config.toml
n_kv_head = 3
norm_eps = 1e-05
decay_fraction = 1.0
MLP neurons of a small language model. Each row is named by its layer, matrix (up: input weights) and neuron, and shows model dimensions 0-191. Each number is 500 + 40 x the weight over its row's rms, rounded and kept within 0 to 999. Numbers have three digits each.
After each neuron's rows, "fires on" lists the tokens most often at its 100 highest values on Wikipedia text that the model never trained on. A number after a token or word is its count.

L5.up110:501473528472472535509424530587477408469502500517507446547490471535522595521540535518549532505452586495489490545519453473573508478525486513491509543560622510517470522486452503484475493510556495508477496408491530547554514509535487496524505541539550515488461553467537468475500462494407477485500513528456446498442474492510567499507496461538547453497489470524482525467524583499476536491505567472554502484430542405546436512485534501491438490465526474493473506449559500500424548504470517501538496476580511422456527432550481524433477466492516454504536414531397421507522434495543503564
fires on: " pr" 28, " Pr" 15, "it" 8, " dep" 5

L7.up46:463513542523456489521572542415487516456537474531550538464558492567512465535506479453499534483526500504401540494512556457499424495504493560474555492477452531465515543482518489533511477483462539512462465459479561481512521494491418520579510479566506466530462519483585464437522456464558423466519512508525523484506573541399436509481512506543512534523564460450556466424548494514577549467492538514590399459538494542502563524541524500433526455499466547445516533543479497522512442451536480474454401479487531419513490443473508529495487476413482507536445499507485505545499457503508473519
fires on: "," 43, " " 25, "40" 4

L3.up32:510546462512519596532501474540463509458589534475471480491521540547466507464505493472510507454473476511526497491512433518552484544555442538469540513514554431540498556528435451474487426500473525462508451517495554606536518529475536518470523450449537481464500499520558529527456447429443508529456499470551511527544558501496454480487499417481477547502450486500470481438526580572527477547560491474539456581464510472483531554488476499487524413480598558512455527613488504530481451414498502485495491467428525515437490505561478517497501447527516542424483458528537492427513464474555437520
fires on: " w" 40, " h" 21, " Gr" 8, " gr" 7, " profess" 5, " W" 5

L2.up110:506527526546464489515481485420490540499537466506441459472545571493522543557526598529497490506556449521486438574478503504456480537465497544439521502515547463563517490535481416490438458506473431540494520504507493524542464521550483492562489451455544516562456536465478488500471530516471522495464582511480514486532563502539507500569418466523458464496390459456490489468533507457513492429567488499487494469467563562456442492540473539596482518524588508549509434472518435538477487593451576473548392480456460534538438481472487516530514517519499476557482541476529539485472463512488480557
fires on: "x" 57, "op" 30, "ex" 6

L7.up139:559462484516434471389533491499504476491442419530499457483443512516502524485491462405492410521498460525466532497509463450498486563514521526598542505423501509467498396441535482428513468502506519471503530483540511554443436477487545524540469472485438450581486525486517489438546451498564511465559422473516483469453525495569478468445509578459479587574567484521497471586510571475517508557516486511579540486544484508535479507513569483449512515501495505539493525503528427553489526508529497489471521485520472522429484572559487509535538465484504508560546485492449537536527539464559499491
fires on: "e" 18, "s" 13, "u" 10, "l" 6, " " 6, "an" 5

L2.up62:441479469470512546522508486507491429508519498567523491494544506526494467521506480463516477449470544519486574511492584498462483438509552542515552529501516535557492544453516480461447540503513470551465486500461451416498440534531499559458464521550511473496621546497575475446477536470519428422458559542538492482496478494470487479476522449531503545488465466516501492498457408503521394399497532487553505527507522572540505460557553453550449501490525481490620463585509499478501519468578512523469429552517505439510489467600496445473463500563483546520455512504442486471497441492480516536
fires on: "che" 22, ";\n" 12, "\n" 11, " we" 11, ")\n" 8, " sc" 7

L9.up237:496520521543455466523491499447514484464525454541563516547419520470398481506448517505604488455533505504555607494474525535552488464498395565477503496525543469498477549502481475532448512505463503504511536484521484537553493486442564461541449540558459503497562477477453492527490573441463438475398445517485469522484511480552539441470507520562535450477507495517461503533436544491583484472492450432530497496531496555434497536548501470535486557554444496495590486563508483512485454529453557563536446512479530468474450560514468440531506520503557502527510490505550515545443510438518419491
fires on: " G" 20, " T" 14, "." 10, " g" 10, " W" 9, "/" 8

L2.up6:490480494461518565404507468573521483479498458517464511454490562555530444527478514429434466511534484510495514520575522561444508464519536582512536500488496500504504544479401494488458519552440595524444463532518529515537537531543437496498545502565500549541513532474462477487534544476433451501514465490471501495478481500500463579494469456598450517446513457433542488429547477496434426503542504525528499551491500570549490526456444481475512471515439480465522461476583593529539532483545529500467480491578548497459453469575494504428495451528460479571543481528500508443544450492439499476
fires on: "\n" 56, ")\n" 26, " sup" 6, " court" 4

L3.up204:465451527493544523525494443532492487543536447526574522570490567526457546494460502473507489464513465516504524501534487570514418536487558489519494523503493511503595531471476479502476511549511498512515497529508507421495477494509456524536500511574526511513486575553488458543532451480504510557441569480457513504517418514530533481473499448539566447564525435519437480516585533495430436418447517525519456469481459460501458429505531416506501384413475558471540564471528470425501495490514570502490533528532506533442593504475478427526507513527550505542500491458452555480550449476503417483
fires on: " in" 18, ":" 18, " \"" 11, "-" 9, " =\n\n" 8, "ov" 8

L9.up327:536584524521481585497465479423532507370530439461507550548429533559466545479531467450510514530550480501470514534480490581585507512499470497540505477598483450571425491539454402480549493494489483542504531439562522466539424494532476517418483522513511526510533492494501461447418523510435497482481525496512437486515512459506472517510484471476484521544488479538492492463535493460511520486577504502583474480497548464524429528516518451535549566507458485520472538497484441484518464518494500533526477442432501467523495512568493430550527516441500548481502474532452522529510465431595583469
fires on: " g" 41, " was" 6, " result" 4, " of" 4, " However" 4, "G" 4

L9.up167:526471534503523537543499506401521581487477580478417478462557445532573554500483507554510492497443496515516511477608551471555414421530498451461611520576497515491469525504483535420441442434502503534508430485511478451507479499489571522542508407483506546502474555514553503463490460497535450534523497496482469464500503494519510519474457483470552595453472470460500508563510475462501459531554461470457566480500504470471473508475559527535519490442500479465488420505491514509491446519558546444502471448508507510538518539556445546459537556544518504476519476420577490523549489484545454468
fires on: "ro" 17, "ot" 11, "os" 8, "y" 8, "omet" 6, "el" 5

L2.up231:506488462414455552528545499514468552573533487541468502484508514549505452504531467475464488475450530453506480559485440459507533399538533558496447534514487509518510561467447523512485515513523510484456529546502549457530525486458548490552509394457553509482541564411519471470517485553442499559515518496479475486491523483558531506501519482531522511488527525535577428474513545481478503416427476588515540510397498583436594477523579481509496503494516563448547542504507516513493505489525513437456447478508515483467500448436504531500412428487407504593470517461551487562491483492501515544
fires on: " po" 17, "," 13, " directed" 7, " review" 7, " written" 7

L2.up262:528490466475559537524495515437556509520526466513530485445459487494421504503494547575472444454507495557496505467550508420477459478543513504484578527507499597534574454545585482558514490499507521498503457453516574482520435527526531490502537467520562471535483404486523471399467489481522454431525565491505503440554508483486446494544436490529428488481525432453417511427441539500512540494421455444509506538496471476487490527478479459525508476534469582527474555510544459526499432511484470495504473510501500473486475515501441517576550454474472566514580525556496462542600567475507483536
fires on: "ater" 17, "," 14, " Website" 7, "ince" 7, " and" 5

L9.up148:541506507458515503481429489434446456519458459504425450450523533491486478491550427467524506518530511476536541588530480517420543506427492462502512553435532524522472484411489458516490527529565605477588471447534474526441476456493436442477469551590495521499504510458556485578541479478516487586521486478551514519464497498520553523434575504467467529506489514604495547534496531504562534540472480465435459512487534489542562539456551459450467540404411544534474482517508478532555499463487467491519465493485467478512508472532524535447478486480452547475534482481514547584489457533521510524
fires on: " |" 77, "A" 10, "," 6

L7.up377:525582504560436499505475517485518485468478486425566497482577502457441500517492506458547514451522497489475512483582430544440558462588482470562476452558451465475525440541489500499472521542571486511446536484429528556476523573461506510499546488499566462504436564489450559441492501524506453489461516433511474584474498489550518542447483518439459525453546563437546487434507465427460452454515448511460495469531514523482582437460540549491495483481480570511540522469501490541516527558492514468479479508572437560525480486468464514481458482536526503458475533457487432531491536585557500449
fires on: "en" 17, " J" 11, " Go" 9, "ok" 8, "g" 7, "u" 6

L7.up333:525459482539478478447576479567462525492458493473456523486454521477460503542516449475623524423486490488480602482497524479516471539501535480579543486494488493508495524491517418514506361481507487495477530532488512454485483558518482540526534437518577536511531481514442509441515425442455512525471477481495533488592547464516520482568423512466500618512453520536481488506494575543451531513517429487562503507480501495468470531506492551528524435494495463561444477470478469479468457518531601469477442494525527578471518521506465588480542480511505468445537444478533448483552530523490434493
fires on: "y" 32, "ro" 12, "t" 9, "s" 6, "P" 5, "ge" 5

L2.up32:532463468545495540537491533472456549463450433571573463544490528456467497518458544445537472521417509482481556473429503501473469451526505533474523525517452520471514509473532506507511393542508400466546524538425509434481572456474409522576515535490548470495439448554479467484432493468477540510415571502521563480402472489494546525512480467506508554466520477534499475516499496538523530457490488511617530483491450503486591534562561509557508507477535513523441500494516474524503490542488539423477481526558412474497494523505493505475537442520496460547467507544569451549510548538469522477
fires on: "ass" 22, " Art" 11, "s" 11, " Ros" 10, " Com" 9, " US" 9

L7.up260:588477469499536527514463531594569479506499515507495524492519595481484500538504480434552424483544476501458424506444550502475490555500471500479488457496494459555425469457504496424536489503451479434492518545502533499484481447420486598534486491509543526481501505490532466494563480555495478448440471457452503490447526583526535563484486545477441506479467569437508606543598581434559488427492484464514485554501506491521448461570525517507503415554463497559519471543434544499480454488566496521537495484546451556522454504511554478493505468538483463487524491481465538512484472434462524507
fires on: " of" 43, " and" 12, "re" 11, "ree" 4

L9.up175:578441470536377511535386526433540476473520498490445560531549467508401492510526462502545484476510509512492474552531492480505425444553502484461514598514421539516461507464468484494537429497486479520560493514521491497428487543574489548488469530458423498501504517460604483494514494465507590479495471509502528499515542490520458531543487516458403470457529519472505482517455530527488443490506499537517473472506535560566505409537456510494475487512510581470517489470612465495580472484507491535569479546485546516530503512523459528493491543496475496560438453483552483549469551508480434536
fires on: " " 26, "te" 10, " Le" 7, "a" 7, "ore" 6, " le" 4

L2.up289:506496478476456497436452554442481497544500545490541497440444508516460445509495495510455488535532438475555483466514511551539487486549440507531530494487406541521540513489529542498478458469543435478542484568439484541446457543474490413535465477443481506525499525535582474537527457582542530457511469502458477489548409485473541520569515502515511476469571469525506535472520513569532517488478508508539508499548458579516505447448535455486558517513481542472452544544512440471522480522517533513560523547421468465494453453450465561425595563523521497545437516501518653481515496504455551506
fires on: "==" 43, " Ann" 10, " Mass" 8, "===" 7, "ala" 6, "ounc" 6

L5.up18:487468543566445373450453498575506474506471497552534437604481412490449445453503511527498523451507579516488513446479506483487519467513513546559489510476489519434479491493479504561518464508550536459526575507465541510450459551493486451473448490541473507467428431528557502555549493459490525462472487495546488518509544533530446473478491454471467536500501503477496451466485471497544429549473579466465486442593530549492479494553469515454394564501455555492557567551456487543497462516529515461538443477440530487535551560504559517511496529543514503486555583493538520549533465497496523461
fires on: "ic" 31, "le" 9, "ended" 7, "ol" 5, "ed" 5, "ile" 4

L2.up188:616514449445507503505470535486487451464551473533468509537549528468423450482556505547497529507557511520507526462490535451499448434534466494455501472564477531519439502507523484449521496494555537517488547522615467429492440561552471577537550486524511479463495546511514477523550450519444503525482536497527502525474471481474457437496545496541413486504471562448471572477472465507551534441454532538445605524484587548483513476481567462416565544464482520428539495561500454427507451473514460472435467459507477492523493458484517496464487508526506572539495488503472433501531547463539558467
fires on: " sc" 38, " Sc" 33, "g" 8, "sc" 7, "BN" 4, " Gl" 4

L7.up339:495543451579515521496557574496597502497491478485445550472469481472513445488511503487565521469454477449524543458482523493588439511536478461510548485490461548536489502512418413537533502546435529484502473590543468548457461512524520565488474551518487597476482536582482484550493528549425495402455441490485453509482470460502478506453541499533489467457513485497513524587446521501466523545455474510528512437503526460457469450512532454524476472425520505455549514513527513474386522540515506488495462532467479478493504509561460547507506601504473484489515482523620488587468493523518493448
fires on: "i" 17, "n" 12, " and" 10, "t" 7, " He" 6

L9.up247:540481526431455534568475498505532491478501502466475604513538459522499520484581500529549480532489463555546515465487607483507447447533517465465498532492466453541504492516583473519542511472538504549476535489427470513446464488507476500522477522478559495501535512457521528481460416511497486512402536527552523515452527479477533515469531509487465528542494490494533470483502417537471488503473586446495539482494526540493442473523551449534446505467500460513441470558441552492500468469599513484532488521433473617530469435515538427469535438570504482518445406486534477571478508575548412458
fires on: "ac" 14, " inter" 11, "hel" 8, "ro" 7, ").\n" 6, "el" 6

L3.up152:486429503512564540478480502518434507436511514507429475548582497470475514491444507431573468449478500498510579538516518442473523523501437469453539498473456488510485543488503456540515514463476424476526519515459506485447487534463494549543543472440557526526462516593488525499449528553484465433499583483555431493484523568444412517501499518526499498512481453448519494584521482520482469487450511541455484527473465521456534514516554516529468524536458478482501468473496481570467463496495553450569400508542506559486491418485495536489548528496559551554593556520533396508496601512432501507
fires on: "}" 21, ")" 13, "," 11, "s" 8, "rom" 6, "ion" 6

L7.up217:500500470431507446408530491467560546507503528517457541505538506477442421503530437540524490535543532507558417505527496378473483475548508507563529516471485476462531477509515480415450399481486510526571539484479474465556507524557510526526483535555517565529559475443479563448453501473522503499462510494500466508440528471496445553481495458538456455504559498537555542479490409497535510527572452466535549544558526422491472527509532493476478444504510498421553502555580437501507467515495523533408455509440484502468466525549459509468524473525496506477550569435582498503516550502456471495
fires on: " to" 28, "r" 13, " in" 9, " c" 8, "nt" 5

L9.up281:511495482493492525544520441468481511489473492552496492593472521513478492506544525483504526564459538470434453460517444518514552521486519535514517440563528520497491407479551513509460534448451492507465512498458439515461530528495522503589466546525487513491466530459422530445499475492416495521464571510474573459539402515451423522419499497493521511598453515452563521487528536515524514533528393459466511472537583528498565524502552437571515467430519542569503443529425496537469439454473573525516534531507510500469521494505411473516484480491560524577536477451517457506464525546548467489
fires on: " dec" 14, " ar" 13, " arr" 8, "c" 7, " c" 6, " con" 6

L3.up332:466466506465575531507497490462529471425476452510482537533502515468548509447448515512493533481473542525482572469499514485537487438466469533457537471512429530534462475498536533505524554480464474483467587590454456505440471540517508572496516402481545527475535500594459510508516479475520441439419520467494442499536444542432499492557461542562509475491499501461476532597498559459475477526509509501512487510487444476475551489573515534535530516435470520486464509548584467487486504555463512441512440503458471429586526515484508511476411552576447483446538598506502463551486575535471462521
fires on: "-" 29, " oper" 10, " s" 4, " p" 4, " tra" 4

L3.up368:477594473551372497524471525480503546486490492459510414441499506490542515476483440489449493486476473473412450485432455496501537556561551494571494513532535401479537434516502571522458489561526482474426476551483531537444442503503452485510538466550527568523436528472496559484499464475485502576469500463426557456516521527490551535535540536486477490512519501516532544486498497481474433541490574534513479519469523483532545495585521554485518472530440544552503538468507507479423502495499500481526500480449530472463549574575547524519452443574465519501486450539442443514524500528560429464
fires on: "son" 25, " York" 12, " only" 9, " Southern" 8, " football" 7, " manag" 7

L5.up276:455534494494504488461471490520549554517453553454407406538459467529467449521472489501496540583509528511534478504504427500536500494515525582540560467534517466448479462508412491443440490555489519532442517470471449530533509486566418491449434511561491478496489544518478479487533481554454555489463517508494500531492488418497497473543471494564506501475582451562495565565568497442392523583458539447508579465494534445460552496499487509510534477478542515473507490456504506584512508462516514567508505490501461488468466556557453497566454469532456521489537478419485551537488585529521532530
fires on: " dis" 21, " en" 21, " met" 18, " Car" 4, " pro" 4

L2.up39:499499461565483455532451488488520495503467452529465459504486491511541484538488486496519521502521471547460503481479562533427480548461446474441466524429440505555555427538526490517447535462537524477516482458486542546530515495531456460572391508524452519546508518551468463533457608528466589524488493518527435492464529488496523377440550564470525477542518492467445539458522506451485493459578433492442513445513536527452503651613468482495489464470499470540482489441519497537490515523517476491492510523571531506544452511519482494521492536531506528503476432465567487509558548528470491448
fires on: " |" 25, "als" 11, "ific" 11, "18" 5, "," 5

L2.up304:495547453469528556493517556543484575518453500570574481504492506431504427477468557495472486569480514521441514490488573425488529486562575505521466482515510488561454431503438514491527418529498423496520567471486488483464470487551503538532535514495572509456508529569492546468542536466461510486459448576496434464448449546508516449477474497483445570518472446494481480524493556466580490442471491483522518491487515602500553461432527499515536571471474497407557500552488440484528465494402441454532462453571542533559517533522489544426464519514516523471487451493543508466481505495485498520
fires on: " Sc" 24, " Sh" 21, " Tr" 18, " sh" 6, "sc" 6, " deg" 4

L3.up109:517541548438518496527489473516523496554446522402496495444453510471496420491525515513538500507480523528506511520487465546521545492536546468497514545481438551467492508442477501529504505507486529409436511537491549462492524540438613474552403523573500474514562499427556459505532467531444485541522505527492544416491470517496484520557412578474511509575544553402490453469511475511478438551486476484576559476503514500512467470527471517562470523519552484513438466582472513569483580470430454482551456447496468471525446552437521466422476519486512500524504451527510498535530482481516528569
fires on: "." 85, ";" 13

L9.up139:523403531554488538497467463520505525475530524526425488440519430485502476471507509506500541488609479467473565413508480564385480540449442529513461500471451477454465463536503471457544525497519587556469555496486435475547506538551437556462547481521495509531473468404514488548581479453461510448524521482496464470541519431519530506484478465527502452505483557556540420532483490521498517508399434522512478484512503493532537537580541452500501523491510495585476545470519489598500457514501410488572527494491480546487472534508475528434442493484542510463505464518567481511566523525514500509
fires on: " g" 32, " G" 27, " " 23, "G" 6, " M" 6

L3.up20:604499466522477483521479433533432501506435596454438435554484521488521511469485500548452498548560536574566497459503564519537515569505473481514493454593452535525508485516487492516583439560480496481483468443523482444522534466504447486586427520581510532547447574527460461452514526556478412425484461454486564489517527482443527466542471503494459478476491561463576500543533510493515460474529472544553442447549510430530439531490468523470497492453528482434491484522505470498524503475458506529498519498490563467496475508463537413455490528517525497519544484553497491529551512523513429562
fires on: " dep" 16, " comm" 14, " World" 14, " Comm" 13, " Total" 8, " century" 6

L3.up293:535531503545431556541548488538504506458528500519482482456552502469509548410483583491549487548491528458530540474550568471517508494521443485446522512524491479472514461412465452525474461503476552553529499544472501429502500430543607537519458497478568497434500512535504479547512540427469516473552506480472505584481444593552458488536524483504512479523476443467503557500449428441489632492498499549577473507536449535472536504468470430522522503438467505502503535567457484540476556441505473457594538509450454444442478468418480464505517504468527495512520522459504496497552531529496453492
fires on: " cons" 18, " reg" 11, " bre" 9, " sil" 7, " leg" 6

L9.up203:493531504597456448507458480516476427509430485508548490503458450527497594520498523465517462545496471551560535448515522465478528431483444466425460506543496427498474576573539467527508497442580551497536485438518551501432498454499421547511481581477512547458572469419489526476420533505470550491524471423477515453498515506489483539491538511584493491520457526501416518483502541449464551521433474478541460469558558498450512506557488503491551532478454491512465424444487480518514505554514500433489502449427559532518492522525578582491503531500510468478527489505550530520552559511499464485
fires on: " |" 28, "-" 17, " of" 14, "," 10, " in" 8, "ic" 8

L2.up31:486460564515517525529442522502535492432516472495448486513547434562480452478477473504470508528522433465558511422520459563570573501483495470486438559523475476520398466513495469481558547495521509483521420562466458506488587527524546524438480553466579506445483487445549538535485458566410557524448532518520462532492521486516482443451541467498556485477522470471505529571498458504486497554495491565475497484518554509511478504455443560509432425465552469537578523564452536564479542422509478545497431479570510492469463511483546604515525457525460478533516456498504510482485469451487500478
fires on: "olog" 24, "born" 22, "oph" 8, "ust" 6, "ief" 6, "og" 5

L9.up264:498544463455472445575533538495469463536516483593528467577431478522525498585546506491520517472536466600557483530444475476497530559475456538492570516535476469476522485462474528456495466474482521446588489470487530508459528519471468450510495548496543468474480578484536455514489424479564478432560511502483469567513504533479458489504577540434486520566496473539565481554514525440436506501420429531505448575542538482476538515520504477448453436504536570467504476449481443520489534470470538488554475386539504449466458554523526511502531414472495474514474529482502486546502555513507433489
fires on: "," 57, " I" 14, "'t" 6, " You" 4, "'s" 4

L7.up338:564466472521508522557519421454440476495529477502517437489487561542523529555437506544453513490487504535460505464513557525540515491616522538464488476491491541528469509484501472501514507518518521528513496511558557435497496473506526515498444561469527531504531554539558493538496447499509506576469468486516500512488547530441539562484509433359536551376571514476518405439498518486450497453440525456469505494515543535463498515455496459565491456511514571434463491502459463535450545522492527494532482505403466541502523435494422530490472517535481522485536514543499551575514500433496470392
fires on: "ist" 23, "est" 8, "ath" 8, "ron" 7, "ric" 7

L9.up268:485586539550487479554475562468471514540525530519519500512568429436554477548480570477519524460564614502541510448502525535479537491512469513541438521482481423518484519534501447482512501554416466537564498488519494523445454509509485509528529477534513534431514565504433589552508540494585468518487468497444479515464564558397476560535486555483495515494554466468512526538549518483495506451502495511442484485421554469470438541452528514453441519514529464483483506507466440448500455459466492419483544501506452512490486442510510546440548483464488507489538446556553510455615516450509468509
fires on: " b" 41, "p" 10, "cl" 8, " B" 7, "b" 5, "-b" 5

L5.up224:469520546518506532440576523455442448486486535490415469509528503478513523528513494534509505497446488448467514528450466559496485469519510490524518497387454521540569516495483525505490495515436500418492454511446512426498533527489519492510496579513501474498554516488503462504521460574453520504601539603538465494505529509428554425461468560485519457504508524442454507523508440506469508486528436614591525492451490476479523419588524499451423500586456534492481522548486548534536534514483550438533456508513493506454477480515493445458461521553456514458579519487511520461598473533494458517
fires on: "le" 24, "e" 14, "rom" 9, "t" 7, "ice" 6, "." 6

L3.up336:476494411573540589527499486497523506482480466475464462538491526531539507539505518592482441451475450513540603431458575489501476533523483531478485457470485499528510453522519450430517535510508486554503539545542549480513520489491465545418528547556411484471504507513490466515524489476486465473405512566556494592495429500478550451497551505477528559499467597550528479456486523529481609489495401482545582439532445516484370525535512492494439474516547548508496475498519515484417448483501506480496456462508475495478500466491503456509467464513560511557496542497509488495468545538505511527
fires on: "W" 24, " that" 13, " time" 12, "As" 7, " when" 5, "′" 5

L5.up215:539456532523544559520462497530450480511446479538488474526507495477474515548486506482577530535531562526468470526510475481476506449473443540536475541525458448484498605470566561484518513450423508501483502503398544500533571578490395476505477515456480491494526521447570465518459520524527569515503497477512513472482465386496508544475501551610519493577524520448440429470431440494530545473516470448488497555514482427545509484541506456498461544564505455458475509554504526547496483478551533388462501537453481498563549478478488471543472542497487480510559484481492541496471505547443449571
fires on: " Pro" 16, "'s" 13, " in" 11, " |" 9, " first" 5, " pro" 5

L7.up52:489510494525561522411496570476470496439491407454537445515447514512478466484459555515498505506472434498528544587483463521459504471494533501538522442520484445437488428514469512509453510481429535435525466515438541506544449540531480517485479439486523456483522499455532535514555544524547502401522564530480482581541607531510505511479510553574476493509439534525433534499547508417521440493565539517550488566517522510548414491509463482523480543525468500556496473494540508605509446501485532480555487459447573525459478477540517502394504466521442506505469475478488508561484495500449440480
fires on: " an" 35, "x" 14, "h" 9, "s" 8, "v" 6, " Website" 6

L5.up251:564500480518495526487496500551504526551506473431441418442486527441462455513555516513449478525477507531478560574437518454448525486481504460448582531545475487502505469481483564534504493470536556416518493455547570523418483512476562444487559554574499529434546455448537480505503496507515395526484504536464506510586538475554499523470524559526569481504514520497462543504484455491538455483532503518601533539459512470491477460509429473526440510584459446489463461602537436554450516500442494481590437527492535468484520473509487496463402469532470526497523492523490536506506464483508465479
fires on: "." 94, " |" 5

L2.up335:520446505464525524475484537434502545530504458488443457480522543486568494517446498507457530499548539542467577582506538491503471438528483549530538521520481556486507545463538491481545530481524518481452468515458448493526492464448517457517522453547398511488509541461538440420474492526502425503487491469501517515582461434549534505506444516467574543542496460516438477454518538502570516493515462468515474506464604518482468499509536549540552465456463576470472494602515531505439491520451456553496459470553500501490597510506447476447502473413498622471496471436463508497509480575506472580
fires on: ")," 47, "," 20, ");" 13, " like" 7, " al" 4

L9.up271:428495460500564580470412527513542456502514470514533521473472536525393497549515498483462489563458555531434559473469407467516522487448550450566465458530546504459427492517453483525478485514500462500499466479494568519469473518546490531536468523480542405473480541548575440467500446519553511530531493506480435496560423476455513424497483442492561494423550466577494574514568556489536554517450515474522541501508509475509425473505547523521523437482517549526556484471510463492556507504482472410487541540504518560517543520558434518498571515490493494517471527511497520481534446415475481492
fires on: " |" 23, "-" 16, "," 11, " =\n\n" 7, "A" 5

L7.up257:491533564495524537477470446464495490530502514477498455529483440447530551576499541552468514501463550508490447511471526425509519487480441517554539544509522509499476532457510483587517527457539473513481503466548579548492457528515460580497464517526487478451504429425461570529537546487460459483493422491501540474534527500452508500512502589473572477558484500566517502486510485498479488504467556462579552422616549507524524511485486469492455564469433565512549418516413516469451477505459525453518466432517469475475524425517509473407493530559554449506473542560518570507472477456466447534
fires on: "ary" 17, "ic" 13, "al" 12, "se" 8, "ed" 8, "ent" 4

L3.up6:502509525473462545473491548531507515473488467489548542488440510613446464546520460568484583595524437518529508523482589470497514464533517541531561506503458471521467459493500505461574497473505520513553509517464501440526517505487534435492538518528500491564487484514479508521461439467534521473526450495473428462456511533420512476434486538508537486468487530447556499475556469503412525475534504545481505496516404454519447541528555483530448530497465537528488489538560487563443539436483503538458495414522464530424386433502520559457538482508503496448510542499519497474579436406516544562
fires on: "==" 20, "ist" 10, " st" 9, "ish" 8, "iter" 8, " Pe" 6

L7.up268:449482459488492456517521500539462471476530501510447465448463496540443463478388557491519548468445507487574483476521520499523521537469475563498545513519413534480477477481463431549487475452515547505533484574533478567559483569375531558490499544528534603503494521436474549523431464498518499477523514514466421521419511546481501454492487497489482477464506451501568506562468456441433444466535459490573543544477522539499492455567454559535538451485483532449576508542518472512454555507545490525568499509452459495539532428554486448495503528526564513553566527468459535521481480496507500469
fires on: " G" 19, " g" 14, "," 12, "o" 11, ":" 7

L3.up312:472443489513449422485513461459449540430554482549476454523506428427493460539521530525474545480509530479468595492575465549424456533481494500427581518476479470428500463566389557459491559496532481519569552498501475474482562476476543517538491462478540514489571540469485483490523479621457483488481504497564547502557519477485517560512484515513506488483507500494443470491454500545527576470517517448461493433448490490421476457478539567453523481496455543515471514436525569529525459515441477451568509486489476518557458555444494483469458469566524558539516526516498508500491571463505555499
fires on: " comp" 19, "ank" 12, " name" 7, " cl" 7, "um" 6, " sett" 5

L3.up208:490425517524535623464475455516478539447531447460546473538569459495518504569504502530470485612507517556477513520502463485501527529567512538475450493481492505471486425504542470532460569513507453455508521429469565438485591523512517526558503489452503478543471475453511473512509434508456471445466486529573540493488491458570484546466467510470548473435546487430524451468512519435460519386474499456503448538547449513536549491502475537513586539533548528508439474476475475552461442540483517450496519508451589561504490491526507551511466537464516515459510497462527438556537577476548510491
fires on: "ist" 74, " code" 6, "ource" 5

L5.up126:484530522492566549556580468447543540491508514543516478534474459510506534478524452456513495580546529473517540460587403495448455489423526546510594575425515532475494490520511505530470441459467481506479516513491484526526486478557496512503486499472478490472528493503484488469483417445512505529469473429537390473532416521557556512406492464452532534503516400483500535576469474548501506538480541492544523499461459497540512475559505554474460541463524543574495500534476550488475487451434566504448458499458474500431524555574466460518502564496478444529576466525485547513544499512462459556
fires on: "y" 17, "ey" 13, "iz" 7, "oy" 6, "ot" 6, "ak" 5

L9.up47:440499525514435462518489521478541521495553492492495508553508503518549480498535443453429510495537482460480522534518475380486487534497500565571495492475482435477439505499474398513614501550549496502532499477521440537450463530555510507474519511557491469525518555569511509509469437497507516507485435499485579460560546427519448497555453517470545533528553508535520557537501465507433440485545551492456429550502548444508530489517508455514490512496533541555468480425499469463565529456455506489536496439472442457501517526536432404503520469532437528560390527501481571518476556471447505529
fires on: " " 80

L7.up149:493488474465444543485499506540517516465559511526466491473530532510476475456474524426549539467524475551452525575476470541474496472593482450599462485474495496453414516565463418509602541568518553537404495456466509438486423571514489473507545475460525536539461520451495543568517460481521397495424564443543444517511487510406480498525482543541474468464470494441467492503460488544522518488506503541459475499511522526563463476541472512497462429520469572528539503520466497587553505477561446506508464531435527502525488506509539554415524486517521528556519526523470520467479492555479507467
fires on: " g" 40, "ge" 12, "ist" 7

L2.up225:542511511484455549427497467507496529433526533523531530456507534464442475549465537494449508442563551476580512464495498528531488504462616543483499506473467465502492522493424431436500508547502480566443567469475520486476484496446500532515461544479553541493568525500484480588479593605490500481545439515515538462531434493512584510478522488412503533487491517488496455506512551474508461456468477513529510533492457496496505471524478496472485471540507565407526467495516383507436503512512553490567541404479541518468464511530411548534517489445540494448513546519451542543532461454495491576
fires on: " under" 30, " John" 14, " ev" 9, " ne" 8, ":" 8

L9.up308:507535494526535504473512473503545458450535495490474494518491553508560466503510467496469492472464546576524518510472452510449504490532548451540531523486475395544451534556533506498450499489508557520446488507510450491495534521502527470528428586551436499495520435487508505467433532453470467446468480538479521455551533502427458537510538472435473554459468550461537471560438537458502537618503566474428443498573567500463473505421494524513495473457469508466526519461514450518545479477579564488477433573578540465424438480539455511477514457528496559534556544548469558537457572536489475505
fires on: " pre" 18, "200" 13, "t" 6, " inter" 5, "ble" 4, "h" 4

L7.up348:475551476509551582461498501474441502474492582455463447519542507410517466465467398514420539436436581488493479531478467470495527555528501464463525479453555450451529574532535455461545490537528501534496537453489573475418550483510499474510448566486553526528483566489519437493473424455433523522511537520506480474466442476511564522592563475479511500470581448427467462536507551533517576439521493518479437522484535496491500460450474547547552540553500489506463465480532475481501516552502495468518502483515477438527525533513523510474451554527421476448524525521535551531545516533571468490
fires on: " |" 24, " (" 17, "b" 12, "." 9, "at" 7, "et" 5